From a checkpoint of a small transformer trained on Wikipedia.
Architecture: LayerNorm before each block, rotary positions, normalized queries and keys.
MLP neurons of a small language model. Each row is named by its layer, matrix (gate and up: input weights) and neuron, and shows model dimensions 32-159. Each number is 500 + 25 x the weight over its row's rms, rounded and kept within 0 to 999. Numbers have three digits each. A neuron's up and down rows have the sign that makes its largest values positive.
A block is one neuron, or neurons of one layer that tend to fire together. After each block is what it responds to, as a language model described it from the Wikipedia text at the highest values.

L10.gate422:519505517480496546489486493534479486493474497494527483491542449499542531489486468478537506481510500510488501511483463472476533509495500510500533492522483512517474514507503477479500469518500480490555475474484485492448470526525483492568470561511505516491482498506504483511490486498493478496500435513493544482609495480499514496488487500531499501516493503475479499462506465489504438528514
L10.up422:460494481498442499494469458485493494498523505534495498484453513496510494491509493481508488557504478493514472530529507498488492469543486509469495509434505508494547534515536502506500497488514537508491543531510510542460469478459538490439465504495539530560526505509524518486497489473439531533498559502512496548480499506484539478459499541534481465514510488491504467478535498510514500486522
Responds to: Row-ending pipe-plus-newline tokens and short cells in Markdown tables (chart positions, column headers such as Length, Score), plus some mid-word fragments like ult, ol, Con.

L4.gate21:520490532460506503489506464505497486539464495503455501489515509494529506481495511449509528480497545515497493486475522494473446474463488467503545507484528503516478490517448501495518487528493500505528471492498504514485515553498482506506462517517514506526477504498524515516521509505499490549486550530533493495504498455528523473496499486480497455531499497486508549495531481473490474548505
L4.up21:505487484532494474475525517456515480475508513457514452466499511472512489479507508514473494484478493502504517521459480509511509483489502462556492454510494532490489512468494567519525509513482497495520512523490521509529464528469495494516498531528499519493501555524475471461528510499475498505536493452532559516484494485498504486510539522483518517520520490508531477528518447519442484495491
L4.gate237:475484458553485538465518463490505485515489505529489514518490499489530487469473479504488504507504538516496501522512489512549523547488492491471510507486494520481479521490491506504518485521457481464520474419481489496525491558485482481539465494545475500493482494487551510528508513557511426504482517538498509490523494477486518486491493495540495473510549484512514460508537490495486480541505
L4.up237:535515457543501550438508546476483512482522501505503544504508469549504507484523544517493461470503493483498502547483481506464503521529491510491490497530457519474519513487543484496540487457486523522502475482504535487526472513454494506524521505478514519464495454516479491563504519507492488517506494539531514526459508500559469475498503471516498467518517525477503500518495495511443504505478
L4.gate372:510526521519472526484486454552512455474521502508447492517474487531564498493522540555499496548494513492473534493480531516475473492469502473504491463457507516474531481461456512520497513531553508542456466476502458484509504546516513512494475485554543510491458512491487515492510488554459453505496501550489522485516515502516556490485482496476480469511530469517489514466531491498508499482491
L4.up372:463488482495496495495508474522496528533523514534518490497538483473502513501547530571471465488506522529457515493534521505514498520523493515457449520505462496497488496504463525489518522523518454523496508513452510515464516513517515476510508513486486548515470503503509458461515481469483479449482507496518492502466501538525494518521492462531488507471492506499450481484489487522482505504483
L4.gate434:507461512506505503487531466517483449499489551570512541485510504533489486496478492479529506470531512475504465518484467465499475515495486503475518490473512521530516487479435504518445479522527497522485517492523484507491482537518517524519441474515512481513468517513483479498461516520520489514521494519509481509507460520510483480503480456475438447496564485492517502511514504480520508510482
L4.up434:531499482558507505459507519496486473531500506454523492487515499502518461429494508528508467485469467540475491527454493540502476506508454499480490510492475523509475495493499504505520537473490491512501469489476487495500519508476541511513508523542526495522498452490498462511536525494517502520520468503559467510473528497542527463541479491540499502461528499486505543556522501533463516476486
Responds to: Markdown separator rows like |---|---| right after a table's header line in sports, award and staff tables; more weakly, infobox labels (Other information, Spouse) and mid-word pieces.

L4.gate305:488519486485489492501499496479515498517446522511472526516440481463521499451466465493530482514496507417489518479492497492455478514474517528497533534479553494488528541494490488497480521496562516507555507517472514514490476494504467493485508494499490459474500510502463472501472538477552498486500503502505519527527503457522509510492529488491498508495521549490500525530492469480498519525526
L4.up305:480491460472501461494438507568469523460520502501465510489535484458521480469528506508525510504491506473482510496491556526461548535460450507494504501496482494527481506533494526478532498491498513496463533478487473432550517532531535499473482516516507507473512481530522470542511519535500444462494517517500469475507523512488510512501491473457511499496478504500519512541554505493507546475480
L4.gate313:486488535501503489488489483506493503485494509498454512511470458477512529514473489474453491527470473526499516458531528510453492504492472523483526534487547494494539506489513496517499513527482558536499488464497471479466493543479478474505492528469475503514484523503474453501497533483447453494490505487521505506521509486509476516496518453490510483529533517457476507450475507477469494546528
L4.up313:520478511481460506518499475475528505534498484475478504495547493492516500503486441480490444511517494464541498518506496533506493517499510486502521532488492500504517558494538490539484508506454478500474488482492473456482510497464481465438510484525521509509494471476535527474533506502490478542508513488483508451520520503503491527541491538524533510497498435510501511506531477548495539481527
L4.gate458:504488494519522479499539484482533508493487488513518501483468505471484463504497487512492501563496483512482521532508511518443480525483476526478491530457465511475536504494494494517470485557502503507503512434531474422488502547497495475502502494510470514520515459520480527447519518503524504526469489497468516476502522501508501533516530498494509478520470509492509494568499489529516541509500
L4.up458:490517514490467486516512503510549505510479531479561522487518546517460468499524484508485462506485473520477479499494472492487547496483501473483527474503500504495524496506485506540450517501469516529506466511513501468455507509501455487496476480529481547471523478525516505506501542473501514523510512512467526529481512462497517482514494494499528489538479522483467450510487498541545508496567
L4.gate499:512509431523484477517486517479509472503466558500502525492451473518513497492504496511502488514504513463476513520481508502436478501480495531511487519465533547513492506472474570520495486535483499490460469486516506458459508460551505525536506459461505447541522476481508526470476524507499449520523475467534502486542529511508518525532510534473504463474525497511474502521507484507454564515511
L4.up499:493489514490501506482521492499469472556483500501478559465477506546474447450513480484478485489469486474500504494501518530477533539528500511511465496513533535479521462522557502466419523515499511470498523516505495493522505545545522533458503497538448458521479456493515520508501511511505488492490487517495471471449495529505493481538535489464502478505534526517487495509498477517512543488494
Responds to: Final word-piece suffixes that complete a word split into fragments, mostly adjective endings like -ic, -ial, -al (rac-ial, ceram-ic, stain-less).

L10.gate425:500488492482493488557505480483492485517525535548532553473504516501529487476475508509485484517462469515444503526485502523454515483500522501470493501479461536517540537469497495469467517478520474541495508460513473439465500469512516505463490520533498500497493460515505504560502510452510505500507499491474516485501504474501492547483545518514490473511514522472493462503525507520472557483552
L10.up425:512523462446484515450479479482549537532503505503519472486500499486439501516485535522524509505489493498470530508523531515459503505459468448502468502480509510487521510510491511536512511501534482540522458492443515482501518519457522525474480512483492476513482523524494514467494560476502481519470539493553517515493533478521473523503523508507511506502537497471465529525478454474483534504518
Responds to: Final word-piece suffixes that complete adjectives split across tokens, such as -ical, -ular, -ic, -ous, -ary, in liturgical, vascular, fabulous.

L6.gate68:538473530537478524485523507523519487515490559489483463448511488527503501539485502495491492540517485469498530523471493534464501489493497525485515495527461518459523477534504508514510517563478473508500485420558444479477477493485536510470492486519527486530518499450477506516509534487465455539489497505514531458513529488517535508501522495495523498505521538452522476498508464483482496492501
L6.up68:548487515524461506545491498486533528453518533512498547505508542508490484534482529486455541525505495468515478513528552517443508525491492508526477524451488524491505534542492526528498519519514479455518531454533528485457526508497520470503495493503513497490520468516450438472499452493464460487465519497521495487464507513520467462514500465464465504469507509507484464473434540503507516484501
L6.gate160:528519475498511493491486497517459484484509515559477497495531491519500506523443459480514545491519497520515524482484519496482505461510526557499476479541461496495476459494500513484512524544513465480488465498521470425470502498529491512517491499481522456580456480494500490569484488494507502515500513551498509503488491470475501488504531503481511512505519502502507515519504450491459509495480
L6.up160:487529451498496515479525518489433512509500538475487522505472511467494519532443493520472527450516514532492502520525481547466534452495509563509499504496502507515547510501500529502521511525465481522493508509546478515521496493469483482472547518484453506494450508473525565475505493465494463511483502492474472507505515529480478465500506480509481525500493503530498487497479480483555480524492
L6.gate397:530515451538536503516506468494472479488462526504462499496476444541499494537453480478489495501516544493518471537494509530422500509518482546513495485542511525498530519496464526492494532509521466472478502479526481494485502494467515494485527525552489480565468470503514533536472489473490462508461506519511487496522495469477533490500534471435499506472495516481520493511503519520521498478520
L6.up397:520534510474518497496478509473458528478542550487465515463549502565492502552478494439474516471528497471509497528475475488497549517493526501503504508511482491490506499499510509518494493528513464462474475473522471471505479509438525527512521526500548491551498486538462482515435512521466472521527518504513496461479473498491488503514519533462465506499501554514505479497537487500492492477486
L6.gate400:501488467501528520503537480452495466528475527502471525512499500509463484494449531474491501520445502503535537525501506530468458504494519494476492512499515534491502512515497517504486498498542471503515465498485463436516487501471520484461516515511521501518543441462491482483487526506492514509484540486556452520499510483508520540531546452497478532477452505491522488566496493476488510486495
L6.up400:498466471501525525457516491516481524536521543505482502461511475465473473515498466503463461421531526486487482536505505479498554569503516515494513473476541493478488477528484548496536486460516464498542476453509495465463505503515499511490526510555491524486490511481505472473457488481515470473517488490510506515482513466540523483563508481483483507504519510476518470509494530545460483487513
Responds to: Final subword pieces that finish a multi-token word, often adjective or demonym endings like Chile-an, provision-al, Hispan-ic, also names and -ing/-ed.

L6.gate8:506481520505510557496479479520493524485539537517496452476450478476484462497512474540509550499463508489509459508481505524494474524473492484527519468509489492467484506491453468500511533509541489509552485495522470507484478504502542488488510521489516494496478521552488478517508483506524462522462518502495533477531549511486523538476505459497504490483518507422505499512555544479441507498486
L6.up8:506463551509468520538485512496481483491490498502495497503451542471492452511569502506529504479537504454532484523510462510485447523466509473490544481519497543499477489531437490528464505502484487459538516539537495534505478539514480440478479447541512488531455528524542514481516504530508476515490484498533484497489477520504505521518514484534490512562509452477575506525528460491510468496477
L6.gate92:522507492477527537503518468492489465512540504466514478477506466527506475518485502514484501473510517491480512455515545467506465509473514552507494526510533553524466485480487532452489510535513485534476484515508521487445477531543492482492510491475546494484476492519549440502454521540469483521514514510525505505485511502504537492526502509499481471512484514480493544526493507451443488448497
L6.up92:539489489485493497465463514500500467504514506523456503518549491494467485516500495517504473477497512458467515526497509514487523455484510516512481463493486504469493542561515534488494530501461536525527490456505517486511522467531538495554523515503533498482534506481498470461543486524531495499444497474516496529504546519499540528480476550516533499499460474476524553505445524486507547453500
L6.gate232:491486487521457510472504515527452500476481525546519429487525487518470495502520504524507516460463517534517512516466496521476512527475502547498542490518533529495524462540489501525525497513527454540505484486494477483502518527505492524515496471508507473491487476529506466502517489519519510485540494513513555466515514508500508478518480471502476487494509501487503528507563480493447510491452
L6.up232:507492499543502472482544527496501473500470514527493481477554482483535519489487503469499512520488480469507518514455489471515466478518468517489498474495485489530453505509497481468436528522484511508499438502492488496520474533499513473517473515552516529504502451486495484504457545552515500522455469497542453503482483528466535521487490520517461491495509500443499538548516504496508474521509
L6.gate361:526534436521503538485504507477495526474488503537505516502505489468515481512486502495526477435474531475481478535490467501507447504478536481485520505516539508465485502506491528512484475475486487533506447502478457536525478504521526533529494498500534454492511449470515490503492514492470450523472517471581498499505517524525548471526509504499477473511469524449488499502511463467494514489499
L6.up361:560477539516453507510540460488458477478519532480546466450505497545529523476517479491525512475456505524500491495459483491469489483527487491471488521530451517494512470505521517502507532532483561503516502508519527483483495523494533480495505506543503521473507465507521527510495517502537527501480500500503475494492483486492543481506513497459523501498512516513519511499511509498463477508504
Responds to: Table markup in Wikipedia articles, mostly header-row endings and |---|---| separator lines, also == section-heading markers and a few mid-word pieces.